MLP neurons of a small language model. Each row is named by its layer, matrix (down: output weights) and neuron, and shows model dimensions 64-159. Each number is 200 + 30 x the weight over its row's rms, rounded and kept within 0 to 999.
A block is one neuron, or neurons of one layer that tend to fire together. After each block is what it responds to, as a language model described it from the Wikipedia text at the highest values.

L5.down235,163,217,173,208,180,152,215,270,227,177,222,197,184,182,250,243,218,228,155,189,216,163,106,233,208,209,164,193,178,178,206,213,197,213,149,219,214,178,215,159,129,201,180,194,161,171,237,237,182,166,166,200,210,159,208,228,197,196,231,199,183,181,226,273,212,191,228,207,219,163,194,211,199,208,190,149,213,186,171,183,201,212,205,188,250,210,224,228,184,245,248,161,188,248,211,239
L5.down624,286,189,203,189,154,275,198,206,172,245,248,197,211,209,225,225,196,220,240,170,159,199,192,174,221,173,241,198,179,214,251,184,161,196,207,191,218,244,180,203,159,165,189,174,214,178,200,218,246,235,143,215,175,193,228,224,146,215,256,182,240,165,180,235,171,212,201,193,155,211,205,268,174,193,176,145,181,232,197,208,213,180,218,184,218,206,183,207,245,170,181,149,217,184,216,193
L5.down768,195,181,173,190,205,231,248,178,227,191,164,167,242,198,196,200,199,173,170,211,203,215,143,186,221,234,248,194,226,197,202,152,227,218,222,185,168,185,219,173,165,198,218,185,176,183,195,187,178,201,176,150,291,188,152,168,200,195,201,193,196,190,180,200,219,223,206,214,154,243,243,177,217,191,167,170,222,179,210,193,232,216,189,211,200,226,245,244,226,192,186,142,213,192,190,169
L5.down805,212,206,231,210,165,223,198,208,195,220,223,145,245,212,241,189,215,240,195,190,221,251,235,214,224,228,189,178,180,232,208,171,204,186,182,216,200,230,218,201,174,214,186,218,185,196,188,186,214,196,177,202,219,198,187,204,242,187,206,207,172,193,256,179,249,216,242,211,219,262,212,223,163,183,213,180,199,167,223,209,198,212,231,154,208,175,222,202,190,223,253,219,203,217,172,199
L5.down866,136,234,205,214,192,180,260,173,187,176,180,160,151,169,264,199,233,222,204,224,234,200,206,131,197,193,177,224,161,190,178,170,224,199,225,165,251,199,147,174,238,195,138,180,194,202,180,225,177,212,255,156,180,224,211,193,153,237,233,227,178,170,167,240,185,203,188,184,248,207,244,136,196,198,241,253,213,118,215,182,264,238,207,191,252,189,227,174,225,153,191,218,199,208,220,194
L5.down919,225,226,167,214,230,159,196,204,217,161,176,163,197,236,146,180,182,212,148,199,209,195,236,236,234,180,226,242,181,217,172,137,179,230,200,172,184,213,239,190,215,239,210,207,152,161,181,226,197,148,208,217,187,227,204,272,225,150,202,174,224,229,158,205,262,193,225,185,217,270,218,132,179,182,191,235,232,152,204,179,189,207,220,198,201,200,221,150,197,171,219,239,212,194,157,192
L5.down1018,192,178,215,225,235,176,212,178,249,188,172,232,174,203,241,168,193,222,203,126,173,206,154,246,253,217,189,208,149,174,166,204,197,249,221,199,187,176,181,226,160,207,224,236,243,195,224,240,231,170,167,239,192,165,212,197,232,235,133,215,200,187,237,229,201,183,211,187,214,211,207,222,156,170,226,209,193,185,181,173,159,167,199,179,190,258,188,197,163,193,209,207,213,214,166,144
L5.down1087,165,261,180,141,216,219,189,205,244,177,186,208,218,166,183,256,193,200,145,233,263,199,212,233,207,197,201,189,154,186,165,195,182,164,243,198,177,169,199,214,216,232,172,237,208,154,201,238,201,225,167,228,191,195,236,203,197,188,202,279,151,153,198,205,219,250,219,199,233,180,163,202,160,194,214,199,178,198,221,200,174,156,96,179,169,193,250,166,170,227,183,238,168,231,152,211
L5.down1153,247,185,173,192,178,207,174,201,224,200,196,214,201,256,192,261,190,161,180,199,208,177,165,174,227,171,192,237,226,196,198,209,203,190,185,235,208,182,171,223,201,261,146,200,201,177,241,148,243,209,159,220,168,210,196,206,137,179,223,231,230,170,185,223,215,183,212,238,229,225,227,204,156,173,201,209,207,236,174,158,150,183,202,219,181,258,223,166,193,212,201,200,197,196,200,183
L5.down1227,200,199,220,224,162,176,209,211,203,215,265,208,219,189,224,255,206,148,221,239,219,214,176,220,190,204,171,171,221,221,200,178,165,198,158,212,173,197,245,168,214,188,190,206,145,200,204,156,245,195,238,236,178,190,223,207,207,208,186,225,268,193,211,225,227,256,199,170,162,226,232,182,147,242,203,146,205,148,234,161,180,197,190,317,201,180,227,171,181,251,214,159,189,147,145,169
L5.down1378,200,192,184,172,182,156,207,211,215,216,163,234,176,185,223,214,201,179,190,209,243,186,186,220,191,198,201,201,171,200,211,111,259,188,153,198,164,260,210,165,199,193,197,216,222,142,193,215,179,250,197,225,172,211,254,202,224,238,202,173,201,199,207,250,197,192,182,234,220,190,206,264,219,209,169,203,196,210,159,155,212,168,139,178,174,248,215,189,157,264,243,175,178,229,240,226
L5.down1489,201,241,208,190,139,292,167,164,192,133,230,172,204,167,223,215,213,258,197,176,242,187,221,169,183,203,233,155,191,196,185,255,175,208,240,164,132,221,143,209,153,235,261,192,190,186,220,191,156,203,197,210,211,192,215,182,209,177,196,239,189,208,237,205,170,194,189,238,154,213,190,234,157,232,201,226,215,247,261,193,220,194,211,240,217,212,164,143,199,244,185,179,148,195,200,194
L5.down1490,188,204,236,171,216,214,224,248,190,227,208,206,224,221,212,257,178,244,154,205,202,211,224,241,179,201,181,257,252,204,252,164,179,194,175,186,174,216,192,166,216,199,216,186,163,204,233,166,181,232,189,175,182,182,165,151,218,197,217,177,187,203,235,231,200,192,247,197,236,162,183,206,191,200,159,158,173,252,206,249,174,235,191,175,242,187,187,207,247,237,189,211,217,186,163,139
L5.down1555,189,212,155,182,225,258,252,204,234,204,189,177,248,226,199,191,189,206,162,213,152,193,241,189,205,234,174,208,190,238,189,225,174,187,201,171,203,120,189,136,223,199,164,199,172,188,213,190,171,211,176,204,243,202,164,196,231,165,235,188,215,203,220,196,175,183,215,223,254,234,160,276,197,181,175,193,167,145,243,169,183,197,227,182,156,186,163,184,281,201,217,201,207,168,211,178
L5.down1628,202,174,183,184,208,220,161,198,207,236,189,207,143,242,211,209,222,208,239,193,237,230,226,221,209,259,200,193,170,190,193,190,202,203,188,221,207,220,192,181,188,137,176,262,193,227,160,195,196,214,234,242,198,172,238,113,222,255,152,229,207,169,219,218,193,241,192,203,229,243,186,239,206,161,199,217,172,238,168,180,187,232,254,189,222,218,197,165,186,189,171,226,229,219,178,132
L5.down1724,170,169,255,186,210,252,226,245,181,193,196,200,195,225,188,210,177,223,190,208,208,219,223,206,247,134,200,219,135,225,200,112,201,271,179,205,201,205,187,166,210,216,183,253,226,144,218,265,173,195,198,170,185,175,152,248,242,178,183,200,192,181,265,228,192,243,162,169,190,198,251,229,164,231,205,151,237,176,217,196,194,236,185,161,231,194,199,165,187,199,199,141,228,221,210,207
Responds to: Heading and field-label starts. The second or third = opening a wiki section heading (==Plot==, ===Stage 2), plus field names in infobox-style lists (Genus, Title, reference).

L5.down55,205,140,203,180,202,190,177,184,236,226,235,212,212,162,210,188,207,168,197,176,168,175,244,204,181,200,213,245,193,144,238,202,195,198,170,197,203,182,181,189,214,218,152,218,245,233,166,215,218,225,166,203,145,251,221,247,219,204,217,214,197,196,187,199,164,187,181,202,198,204,211,180,201,137,234,197,168,181,193,178,235,171,210,207,166,245,204,174,193,231,213,242,192,204,133,165
L5.down58,255,247,243,239,215,281,204,179,183,190,199,238,203,174,164,239,193,254,213,156,141,235,263,233,162,200,184,229,236,175,206,174,218,138,235,176,182,207,167,204,216,173,237,208,197,191,180,218,223,200,173,212,199,227,168,210,209,199,153,159,243,196,209,184,163,203,223,132,227,128,163,208,210,227,227,219,195,219,211,235,217,176,198,133,203,186,249,209,174,222,213,232,192,200,209,203
L5.down322,220,219,262,219,169,218,173,195,205,180,252,195,252,126,205,190,190,147,231,221,195,174,223,159,234,252,231,193,215,191,255,213,218,230,212,194,155,226,178,193,210,181,208,164,232,164,180,204,201,195,186,183,246,203,185,180,167,216,166,237,213,201,236,188,186,228,121,167,185,192,202,211,215,144,201,207,171,188,201,195,257,178,200,188,233,196,191,209,209,212,241,186,200,222,215,255
L5.down418,185,207,156,209,200,178,177,160,216,190,154,208,177,223,248,171,179,195,196,168,185,145,169,190,169,222,200,187,154,254,196,169,182,177,219,190,263,199,206,203,215,186,227,251,226,235,204,201,230,191,195,215,182,168,187,219,219,203,238,145,186,174,226,224,185,180,188,197,232,194,206,169,226,198,182,170,153,187,200,200,210,180,211,192,268,224,261,180,212,212,211,118,201,199,190,272
L5.down556,190,198,214,207,185,245,189,195,234,167,193,193,289,209,191,247,206,193,210,225,151,226,235,226,189,210,179,273,202,232,212,178,197,160,246,185,200,218,163,203,171,244,183,198,229,182,207,240,202,200,221,136,225,209,175,210,214,199,203,241,223,135,184,174,252,228,216,186,220,201,214,243,221,156,179,236,155,213,221,217,181,177,170,192,194,216,211,181,143,213,194,220,180,233,182,205
L5.down562,266,196,208,208,202,261,232,167,201,259,185,168,156,203,212,234,238,229,199,223,203,243,188,231,215,178,224,223,195,232,124,165,210,174,254,217,224,223,197,223,168,175,229,187,226,227,205,237,171,190,226,186,201,222,145,213,208,262,236,257,205,168,189,197,217,182,191,217,192,163,190,220,172,204,177,188,218,224,197,187,201,224,199,171,243,213,172,221,229,170,197,191,243,211,180,228
L5.down569,194,171,178,210,218,226,220,288,229,182,242,219,159,218,208,213,261,201,174,227,239,176,236,179,194,158,202,176,211,189,185,212,195,204,200,139,195,221,214,176,221,195,188,214,202,205,259,188,198,233,210,203,183,216,184,221,175,205,216,182,201,143,220,236,219,236,165,229,156,154,208,190,138,213,205,164,161,266,216,171,195,199,169,172,157,208,201,153,215,209,182,198,196,214,205,160
L5.down1203,125,188,239,186,173,223,240,201,192,204,198,189,159,201,145,250,168,188,243,175,201,215,194,128,139,191,203,238,192,179,278,188,206,188,235,180,214,208,232,182,165,236,219,208,188,205,168,220,164,179,220,138,179,161,192,217,224,215,212,195,225,213,143,224,210,209,215,164,217,200,163,243,163,171,218,198,176,223,167,204,188,152,231,184,168,205,202,209,218,225,196,196,208,220,175,171
L5.down1261,216,198,240,243,169,192,214,192,125,236,190,214,171,161,222,198,235,185,247,203,199,253,188,215,170,195,160,210,179,174,197,229,199,122,200,223,162,253,156,209,188,218,203,215,168,194,166,202,202,178,151,149,223,207,291,218,220,254,206,264,183,203,258,194,194,158,232,202,173,136,253,182,167,214,195,219,241,195,251,200,196,201,152,135,243,208,226,183,211,190,166,232,210,191,161,217
L5.down1321,159,194,194,184,233,179,192,178,242,179,265,215,201,174,266,208,168,179,210,206,189,167,170,165,202,172,177,215,226,190,198,186,242,198,160,157,196,195,155,195,274,227,158,179,185,164,223,188,214,250,175,168,186,208,235,220,189,160,203,207,206,143,198,203,193,190,180,258,158,137,235,167,206,131,172,168,198,168,185,200,186,234,192,159,208,247,149,155,205,239,119,240,213,203,137,185
L5.down1371,188,188,205,189,210,237,151,178,188,189,219,217,243,188,213,214,222,217,213,190,214,233,168,207,187,184,204,166,200,231,201,195,240,178,205,154,230,203,190,199,260,176,218,195,208,177,225,186,158,209,173,208,183,144,190,213,207,177,132,234,181,221,265,210,193,209,235,264,187,169,234,206,195,149,216,238,221,231,183,238,221,222,184,145,177,210,195,170,234,191,160,203,229,198,174,251
L5.down1524,227,147,136,210,215,213,219,248,250,209,201,209,133,137,229,125,160,206,241,221,222,139,222,213,167,224,243,251,180,227,222,240,219,202,174,195,241,193,134,179,137,196,237,217,199,158,209,183,212,192,166,203,177,172,182,201,213,192,226,222,186,259,232,190,209,194,194,210,189,181,210,197,251,189,194,190,231,182,204,213,172,193,148,173,180,195,237,213,217,239,194,207,163,176,101,149
L5.down1525,179,191,208,188,224,161,229,176,166,156,220,198,241,156,148,180,242,159,189,195,151,209,167,201,257,213,163,210,262,227,171,199,158,228,169,230,205,241,206,219,183,208,188,153,220,205,187,197,283,216,170,218,177,160,208,197,202,147,198,221,194,216,219,224,150,177,209,198,203,227,212,170,202,213,231,174,258,192,140,200,229,184,175,165,230,193,220,177,177,216,224,155,240,193,219,216
L5.down1766,205,163,159,156,242,169,206,245,216,204,213,197,108,197,210,215,153,177,218,189,213,159,199,121,155,184,193,185,238,175,246,215,214,208,162,181,252,196,191,204,212,210,200,217,230,198,199,151,204,236,154,204,186,187,224,177,208,159,210,201,244,191,205,214,191,132,185,246,144,168,165,212,165,180,117,165,203,168,194,231,145,229,222,164,194,208,179,203,230,209,180,258,188,200,141,153
L5.down1861,180,178,219,221,207,248,197,188,234,195,259,200,183,221,207,219,212,148,205,169,146,223,151,175,165,196,164,146,235,197,239,148,230,195,219,190,219,236,145,168,206,206,230,175,258,169,159,204,208,210,151,231,216,233,209,252,184,180,169,228,163,159,228,240,175,184,123,223,177,173,176,198,210,173,154,219,218,177,146,225,206,222,177,146,163,186,239,168,227,236,228,229,265,196,172,173
L5.down1873,239,210,170,178,245,241,227,172,198,158,176,188,162,198,200,190,201,207,213,196,231,224,229,213,159,147,160,206,241,186,207,173,180,209,170,194,153,206,162,201,210,177,220,267,164,268,185,219,232,207,225,220,204,212,207,201,168,227,215,214,164,215,210,177,171,186,187,181,158,187,223,183,213,206,190,176,203,173,273,209,205,245,266,177,226,219,176,179,235,190,236,233,210,216,211,235
Responds to: Coordinating conjunction "and". Coordinating words, mostly "and" (also or, but, slash), that join two predicates or clauses after a finished phrase, e.g. "was convicted and sentenced", "short and stout".

L7.down1733,176,164,218,212,197,227,289,192,208,212,250,199,232,234,194,179,202,223,183,154,238,164,209,228,242,206,159,201,176,219,156,175,190,220,195,194,197,202,144,184,219,162,179,150,213,235,150,195,206,238,157,207,150,198,191,164,170,230,222,193,184,175,165,212,179,246,195,229,179,273,282,255,197,247,245,167,237,216,201,201,231,193,177,287,239,221,210,166,171,168,183,226,214,193,161,237
Responds to: Number-internal separators. Decimal points and thousands commas inside numbers, plus range words like to, mostly in tables, stats and vote counts: 18.7, 83,848, 1195 to 541.

L5.down267,143,231,181,231,188,253,213,217,246,210,155,192,194,179,168,187,234,238,205,153,259,200,257,237,191,233,221,234,233,170,174,195,232,246,248,148,167,199,200,183,213,250,211,196,243,221,226,189,134,219,242,168,201,186,209,212,179,189,217,243,168,238,206,189,214,169,226,261,201,195,205,176,192,205,224,207,201,200,226,235,223,243,195,194,193,230,117,159,151,198,215,223,181,222,160,159
L5.down389,231,169,263,239,111,205,190,233,200,205,204,241,222,201,189,178,176,200,184,222,180,172,203,229,212,220,180,181,179,202,245,177,214,207,182,145,214,233,230,172,217,252,199,232,171,183,203,188,201,208,230,199,192,182,226,172,215,202,230,168,161,230,223,245,225,237,167,197,140,169,194,215,186,215,228,235,186,196,175,139,245,189,196,233,169,151,217,229,199,201,147,199,179,230,173,228
L5.down450,200,234,181,208,158,185,174,268,181,194,206,258,232,182,163,201,155,222,129,204,193,159,241,122,200,200,214,264,224,188,242,200,149,191,186,184,251,189,223,190,193,200,204,204,214,226,179,153,157,206,218,225,237,226,211,161,242,195,194,231,217,234,216,189,177,145,202,229,174,216,253,191,211,237,154,194,126,193,191,211,187,235,206,164,147,196,229,210,177,210,215,198,204,194,203,250
L5.down461,204,184,220,231,198,161,183,196,225,181,160,217,150,224,190,227,231,172,179,258,182,269,212,208,176,193,157,151,211,234,226,156,255,204,209,211,200,211,208,149,257,191,182,218,200,195,167,177,177,149,167,152,261,157,161,198,191,188,199,218,170,182,247,245,196,149,203,268,133,180,211,187,150,257,197,204,198,197,227,211,199,220,185,231,172,210,264,239,206,227,191,250,224,173,220,216
L5.down502,211,199,220,162,159,229,211,201,141,156,209,225,246,131,225,206,165,216,179,170,212,253,185,218,186,149,203,216,230,184,149,203,247,219,213,197,156,177,245,236,172,214,220,181,181,182,175,223,210,191,181,217,214,156,186,157,187,224,237,241,171,221,150,214,156,162,212,209,209,226,185,183,201,187,223,200,197,251,189,156,207,188,160,174,256,157,172,177,224,126,198,216,224,201,192,209
L5.down729,181,176,207,226,160,204,201,205,173,197,159,216,193,174,241,207,223,183,237,256,175,223,221,205,243,174,216,224,225,187,234,192,233,170,231,246,157,237,175,266,193,228,193,192,180,194,183,226,179,217,113,230,243,155,217,226,207,221,216,197,202,225,209,217,180,202,201,203,231,164,180,223,186,241,213,209,134,151,170,160,231,233,229,239,192,173,187,184,189,205,229,196,159,158,204,224
L5.down759,193,201,189,187,142,172,245,156,225,177,194,201,231,170,141,154,235,218,191,219,175,170,216,180,241,212,195,169,224,148,205,204,173,220,193,204,230,237,236,126,222,187,208,188,199,220,222,207,187,233,255,205,219,138,178,206,204,206,163,253,199,199,175,189,203,150,181,220,271,164,249,241,207,249,225,197,132,164,259,172,222,203,231,249,194,242,215,210,195,162,182,161,162,212,157,249
L5.down872,207,198,201,210,204,187,210,245,179,252,175,240,219,208,263,184,243,183,180,192,205,189,203,196,250,193,223,259,189,176,255,174,177,177,200,226,131,185,212,267,245,216,165,228,190,227,163,175,204,199,180,191,208,176,162,207,211,184,251,206,187,229,195,217,200,248,192,157,242,183,186,184,190,222,168,212,168,178,164,159,174,192,264,217,178,224,183,189,249,212,230,223,207,206,142,225
L5.down888,201,203,190,123,195,155,144,169,214,199,244,178,189,123,222,202,237,216,230,235,227,196,227,178,195,213,214,206,186,238,190,195,133,161,244,212,200,219,194,228,192,224,174,210,175,192,197,201,260,222,211,218,233,221,195,202,253,249,221,169,171,223,205,177,142,218,209,246,209,262,221,231,232,204,194,208,201,238,176,219,165,177,196,241,246,253,176,214,233,199,222,193,142,196,182,202
L5.down899,185,191,211,162,189,215,175,197,217,238,169,218,213,198,179,253,251,227,201,227,229,154,198,242,209,222,222,204,223,143,196,173,161,173,173,200,206,187,189,211,213,185,247,197,162,212,180,173,246,231,249,211,180,240,157,103,222,232,186,181,201,177,157,259,166,208,183,227,175,172,222,261,232,188,236,231,185,229,233,221,178,151,192,229,254,210,154,175,227,176,204,176,227,235,168,186
L5.down1273,123,206,234,242,223,232,210,227,238,220,181,184,216,247,227,151,229,186,240,197,178,125,170,205,158,195,211,189,182,237,185,209,196,202,151,200,170,226,219,213,208,170,211,206,149,169,225,218,183,228,199,175,207,211,221,275,215,166,205,237,162,217,220,264,243,220,203,220,171,176,148,242,205,169,186,234,209,201,191,202,224,208,184,190,197,180,268,235,230,208,206,179,214,204,236,212
L5.down1314,224,183,275,200,172,172,228,190,206,189,161,182,218,195,249,253,162,173,177,236,201,202,239,204,201,169,182,168,172,189,186,219,157,235,223,198,201,240,242,196,220,212,210,178,175,198,169,240,208,201,182,184,190,200,229,160,288,183,161,189,212,211,245,219,189,178,190,200,206,206,238,198,232,183,243,217,177,202,212,153,165,193,193,221,252,233,251,220,218,164,225,191,190,193,192,194
L5.down1596,274,207,135,184,202,203,176,262,217,230,197,212,174,215,207,192,217,185,205,224,212,238,205,196,97,177,210,204,206,192,150,231,156,156,202,242,146,215,195,198,195,282,161,269,180,200,229,251,178,230,195,235,172,158,215,208,180,229,199,201,143,210,165,209,215,206,262,230,231,253,227,255,283,213,204,187,140,228,216,215,199,244,149,237,211,214,181,160,228,196,184,181,195,223,189,230
L5.down1638,198,232,134,207,248,187,193,167,233,262,199,187,170,212,222,159,204,199,185,167,227,174,193,213,219,243,159,185,229,140,191,160,162,181,182,202,230,165,183,155,201,206,183,171,219,232,243,192,247,189,238,156,238,205,190,180,198,206,191,152,250,217,184,212,170,172,187,206,210,191,209,201,260,191,203,205,248,184,211,162,203,193,221,180,224,241,172,171,231,130,191,217,233,250,188,160
L5.down1726,226,185,176,192,179,266,195,170,185,171,232,254,230,239,180,206,212,211,170,182,227,240,167,229,137,223,211,223,211,167,218,168,197,231,190,186,190,241,166,232,190,190,182,222,202,158,242,252,227,172,189,216,156,182,194,220,148,208,169,226,175,230,267,202,186,221,211,241,265,181,196,208,241,175,237,208,173,240,202,203,187,211,195,210,230,227,166,227,200,260,209,228,200,165,216,200
L5.down1879,180,162,206,195,174,200,198,162,221,204,202,236,182,225,151,151,188,233,207,185,249,236,205,233,190,250,209,147,181,162,200,192,232,188,252,240,241,202,187,187,224,181,193,229,233,219,218,186,201,190,201,179,202,150,163,204,238,245,253,229,154,208,174,143,195,143,187,272,201,183,217,206,209,182,225,224,235,190,176,195,175,275,138,242,199,233,171,251,215,242,171,220,261,227,164,181
Responds to: Decimal points in stats. Decimal points, and sometimes pipe separators, inside numbers in Wikipedia tables of results and statistics, e.g. 56.08, 52.8, 50.0%.

L7.down623,212,213,199,226,233,197,200,221,232,233,261,220,184,179,243,193,152,186,256,200,212,173,177,189,129,186,181,187,205,203,137,188,232,194,198,212,202,182,197,206,196,242,208,205,155,178,219,164,180,217,194,227,190,161,215,219,237,208,249,209,221,203,182,209,213,220,168,256,143,164,168,215,173,176,206,176,170,135,211,174,168,215,189,128,232,226,215,191,160,215,148,224,238,191,202,171
Responds to: Clause-linking "and". The word "and" joining a second clause or verb phrase after a completed statement, usually after a comma, plus linkers like means, meaning, therefore.

L4.down673,190,177,121,232,155,199,196,227,213,166,174,240,179,200,243,196,163,167,219,203,157,222,177,165,171,239,175,200,183,265,163,231,245,181,224,145,185,146,200,176,230,158,171,235,173,184,218,204,196,244,172,177,279,225,232,211,225,170,209,209,222,198,228,173,209,166,220,213,194,198,235,236,114,212,170,142,214,202,156,221,196,200,172,232,194,162,208,214,204,169,213,195,219,227,179,205
L4.down1064,208,189,217,211,181,186,154,208,193,241,222,159,176,244,191,212,203,191,195,196,241,167,221,169,182,170,136,210,206,182,198,140,225,169,211,261,254,226,193,164,187,189,149,218,230,153,202,182,241,185,208,194,182,243,194,147,214,240,241,241,203,169,222,233,231,198,198,221,140,185,144,180,178,257,224,177,199,209,242,161,161,160,191,210,183,209,193,224,187,250,242,194,224,155,169,197
L4.down1076,231,180,190,205,181,209,199,181,226,221,173,221,225,245,207,155,181,199,228,185,210,164,167,230,186,193,159,197,195,250,190,160,196,154,216,219,192,164,186,209,208,211,170,189,213,187,230,250,232,177,154,222,225,201,200,218,175,215,178,191,206,211,213,199,199,206,228,201,222,205,195,188,180,227,187,161,197,212,166,202,244,217,167,269,273,211,224,212,262,196,182,166,233,214,175,238
L4.down1240,214,198,181,231,178,200,191,185,133,218,197,190,239,208,228,222,236,204,159,215,210,231,197,179,183,243,174,246,174,163,221,174,196,207,265,259,250,135,212,223,174,219,132,206,191,199,220,170,189,169,182,252,220,171,178,175,161,229,224,197,200,195,191,148,186,195,203,218,194,169,179,221,197,237,185,142,204,162,178,205,174,219,166,210,216,161,200,168,188,202,202,245,206,178,190,220
Responds to: Separator right after numbers. Punctuation directly after a number in stats, such as the minute mark in goal lists (39'), decimal points (13.9), table pipes and semicolons.

L7.down1162,167,215,211,183,200,192,152,225,260,231,174,190,181,188,197,213,188,230,213,199,220,277,215,233,199,208,200,220,207,186,177,193,181,202,219,212,161,212,205,156,206,158,183,195,198,190,162,190,172,224,206,249,195,219,195,172,224,232,197,209,144,198,202,210,185,203,194,199,228,175,197,203,232,222,221,228,210,210,163,194,181,237,139,184,200,253,151,162,210,112,178,199,225,244,183,212
Responds to: Heading and bullet markup. Final = of wiki section-heading markers at line start (==, ===), plus leading - list bullets and | table-row pipes.

L4.down206,257,174,235,221,210,232,168,212,124,251,227,209,244,204,170,232,200,200,206,187,214,184,223,207,179,159,217,232,206,192,208,200,188,226,188,256,214,164,201,226,219,189,206,188,194,224,148,212,214,188,173,198,197,247,243,198,179,154,179,179,251,218,166,231,206,223,152,214,232,216,183,178,209,259,234,159,207,230,169,203,200,182,214,175,191,218,207,179,152,189,212,213,218,139,257,226
L4.down339,192,243,164,215,168,161,193,243,189,197,174,243,163,197,212,290,171,195,194,249,210,242,207,217,200,178,174,207,203,219,189,174,180,153,211,227,233,195,199,181,130,148,214,249,207,141,225,235,199,220,169,176,200,243,207,178,200,188,179,185,182,124,169,174,173,168,184,172,230,205,233,234,183,207,214,190,197,219,212,142,210,202,195,190,192,188,219,188,195,188,167,209,208,295,187,265
L4.down964,175,206,142,210,136,178,188,183,225,234,178,206,225,212,252,214,189,187,218,222,249,211,214,220,184,185,202,217,163,228,226,231,228,153,216,179,243,192,186,155,231,208,188,211,194,201,207,237,197,248,226,172,182,184,208,202,193,251,186,243,181,167,222,177,160,172,216,158,268,207,185,242,190,140,169,238,181,221,198,181,223,235,274,197,171,191,213,171,267,169,164,259,190,204,177,187
L4.down1488,204,193,259,183,179,160,193,203,149,146,194,194,221,201,274,216,178,152,209,209,207,206,197,230,176,168,182,246,234,189,243,203,202,219,229,190,210,219,209,207,212,216,197,187,218,240,195,229,198,203,202,137,177,220,192,185,191,210,189,187,185,175,160,199,195,236,204,174,181,207,211,235,219,174,191,216,233,172,158,157,216,173,186,196,174,184,241,167,174,181,267,212,230,203,236,244
Responds to: Wiki heading equals signs. The first equals sign of a wiki section heading, right after a blank line, as in ==History==, == Description ==, ==Results==.

L4.down863,204,212,163,177,198,252,194,164,200,196,179,208,235,205,223,217,225,196,207,202,192,237,239,254,229,131,199,192,168,225,173,200,214,224,292,194,128,259,185,212,145,183,239,190,197,226,206,249,187,211,219,216,216,202,179,180,231,184,231,187,208,238,225,218,260,227,243,160,265,223,191,246,210,253,230,178,146,169,207,206,224,207,192,167,233,174,166,229,138,203,121,184,169,240,214,257
L4.down1212,198,215,190,214,215,221,215,197,153,226,281,190,165,176,187,208,226,174,199,240,169,161,276,191,176,217,188,191,236,177,228,177,136,236,128,149,198,211,202,200,262,217,161,220,211,184,191,186,184,179,200,227,218,204,214,241,218,204,200,177,245,218,206,236,211,227,204,211,195,154,209,152,207,245,221,214,191,231,247,142,229,201,203,174,188,193,213,180,157,226,154,197,199,137,248,145
L4.down1567,195,156,209,176,189,204,252,168,219,196,246,179,251,203,208,240,235,184,171,254,177,171,211,161,169,237,179,227,201,243,194,189,177,165,180,174,202,239,197,183,227,179,177,232,161,173,209,234,250,259,186,137,204,204,192,235,197,205,240,143,160,171,219,201,179,224,173,161,234,171,202,212,164,193,184,182,192,195,191,179,180,228,219,173,170,185,221,183,231,173,176,196,166,220,192,172
L4.down1796,187,196,231,218,134,194,232,162,185,182,197,182,159,205,197,156,175,204,254,200,200,186,153,182,200,291,215,186,201,229,211,184,190,264,187,191,242,195,166,192,205,208,179,236,202,208,260,187,186,222,176,168,183,131,275,165,190,172,189,258,148,211,195,217,184,163,208,178,213,186,193,172,215,192,208,162,203,225,220,147,191,254,226,231,169,209,190,164,199,268,229,194,195,209,191,200
Responds to: Coordinating conjunction joins. The word and (sometimes but, or, with, or a semicolon) linking two clauses or phrases mid-sentence, as in short and stout, swiftly and decisively.